Part of a small language model's weights: 6 heads of 32 (1 for keys and values), MLP 768 GELU.
MLP neurons of a small language model. Each row is named by its layer, matrix (up: input weights) and neuron, and shows model dimensions 0-191. Each number is 128 + 24 x the weight over its row's rms, rounded and kept within 0 to 255. Numbers have three digits each.
After each neuron's rows, "fires in" lists the words (lower case) most often at its 100 highest values on Wikipedia text that the model never trained on. A number after a token or word is its count.

L4.up253:153105159186139127120133155114091128141107153146160145141145101105155144137090094147122125153113109163186086106143127120140134094117116154121141116101190127130123101100145168101134137170129130132124113100142130130121152154118145103151140168151140133163131141102147129103157154138128148127091142121154151127119134123148116117072131144173158086127127136135120113112139087128165122142110098166137161201189092096124094135085157140129124100151106143158133183143136136137105180154167137132149122100079143126128102112123125132120168128129178117117113094147133115117136132125106161102
fires in: "chinese" 13, "professor" 10, "t" 9, "less" 8, "next" 6, "loss" 5

L10.up747:129170099138130119161120114137086139130137164110173144133155118121161108116125110145122118138126113114097129156093130147119100109102134155119146111148111146121097149134096161118107114170142106062153082134167130192117143132129145148136136173128135140170126158113118105079157142141096140138097100177137127122095150077134161115125131119125114107131134124131117132126145099115159110151142178131123089118142136080189123156099129134159118134122104157103138118132171095175134121120113122096112134123076154141139134103100176113151116123105119132080118175147101112142156109185090143124
fires in: "can" 23, "usa" 6, "a" 6, "was" 6, "is" 5, "would" 5

L7.up689:127123137155122160098141126144119101091125130137138126115132128145120120143181102127082121125090139118134122103129124174162162119122069159135111129108154143139169134142122150086169116115135095111138107124136146143118166153108088123141124133143157153110113082137134155086158137140126169164114155085143124134150146113143124128147168121145162100130134089108126134147120168182127101116097132098185081175135076152092163154120145133103097138102148133104109125144141128121089130083119129098138123085119151130113100131092145127092115089129177073145097138134170131126120108165101129144
fires in: "other" 40, "others" 11, "chinese" 10, "these" 6, "early" 5

L2.up222:123111158123130110129097094130101119136153094104162161126135136144118108083111156184121143182088101112111173079161128129121145066125128159139117125144091117183131152143113108110144122125150097104122117154107115158105096156164146090103115117154127120055123136127188079125143123148127142109084130131165151102127138123135162134085161130141141100089084102152120135113137173164157123150149162142115127168101131118091103136106083144125107148159144140117089131137106126123144131141111128130111133131102117134161132121098111130133149107143115116070102116088116118124123112127115149143
fires in: "played" 16, "named" 13, "left" 13, "moved" 11, "served" 10, "won" 9

L7.up122:160172120149103114092155121108128147189135136093123149159142127133146152102096161157139156164099186143124139141168096143083170166122164159148156132155108134123144125134137120118084143167112133164131120125134139151123110138109135142139133158132135154099130107106150141104149113133153130145134159167115055106146125122094164150132140158136105121135110143154087111129166164172141110148094130144157137116107151117141106121118194156156103139170092196107122123124139142133129109101157146107140099082112146136142144128110152083091126106141151094118133103111145154144114123131147139150
fires in: "they" 40, "stands" 7, "standards" 6, "stand" 6, "standard" 6

L2.up511:116096128146173142118101127157112130094159115117112112125122140143095135150109171139139184194119123132105103110148117150095139115098116098118110156109124151189159206132117148095146144154143103111110111146182110103121137151147141109168134087091161139092139102128144132116127150157146176158124070148144125111122145131136144135125163082144145147108090135148147142140134100123131127124093152144113104135084117108100123109080178124132092097131155152099114134102101141126133140118160147172132100109093127111091112132139105112092097088140123122137134092131149153138141115146115146133
fires in: "round" 15, "video" 13, "medal" 7, "race" 6, "main" 6, "awarded" 6

L2.up577:173152171132148116145128110146124130100167183148142129158131105148133127119140168106149114126072113157163116097159110139130087119108141147149137103101142116124131130109087143132131124157165132109137091095110179164072147142133107097132152090107137176099155111110124135114101130118136136154127167140141086139086165140105131165116196149122151121119116101162127112126163115137144131163100140123127125162091139127095136127130115088141118159136137137116098130139088144141136168130114109090157095128103091115085149082129115153112096132131146144092117166141127146119166127136097183136
fires in: "her" 50, "him" 28, "himself" 9, "said" 4

L5.up246:133147134108122141142149090169066092156080118136140101137148118114115116141153109138137089136132119122131129100112107138110137098133130111137131189137163151169134133102090110136114103166103160139114083139130184140098159132167139098155079142152143109110142128185106103123153092135107129127157084121129110130151150111096137111157149136106150111135131144123119142126126136128153088140067171115110146109170131099108141160123084145108115158136126105091111187132106102148125104111134133120080084122112140121111152102075118110129104150119148125156101184159141123143120153161113122137
fires in: "from" 38, "in" 8, "until" 6, "by" 5, "be" 4, "since" 4

L2.up343:138172137136154111112105113164098089121090185133135153170127126139163139092097147153115120106114138125136175105135068135100099118129144086121136124133135180156159169134102115110149134120136101158129110128126146134121163156138131137130146136168148128066153103135187106112127116060152134130106128142111155150117174100134156187124183122112150106150128114152090144111172110115126119104110137140140127112147168127140133146131120147097084136137133135165099160116113098141106135146113107094108123129119108073144137152141096131090120142099141132121097121132169136107109077139140130118
fires in: "has" 61, "have" 29

L4.up266:145130118109096109162156130114130109139156170123106084132124115123159118148144157085082093132088097105120096083113084129135131113132103169143115085117114131140200115105090128098153175133140159156146115113108167144105131146125106119130123124146148153133109156128161117110143163089160137137160167089129153109167156137127111206163111139143161094112107132122129116149133160124131131112101137151129145139121140142132134114113105098096105140130114122137113097152137110129121142147143158140136119137144112123137084122133147174095104154113204182118106132142139091097160096136135137156
fires in: "any" 18, "first" 18, "second" 11, "speed" 6, "specific" 5, "nomination" 5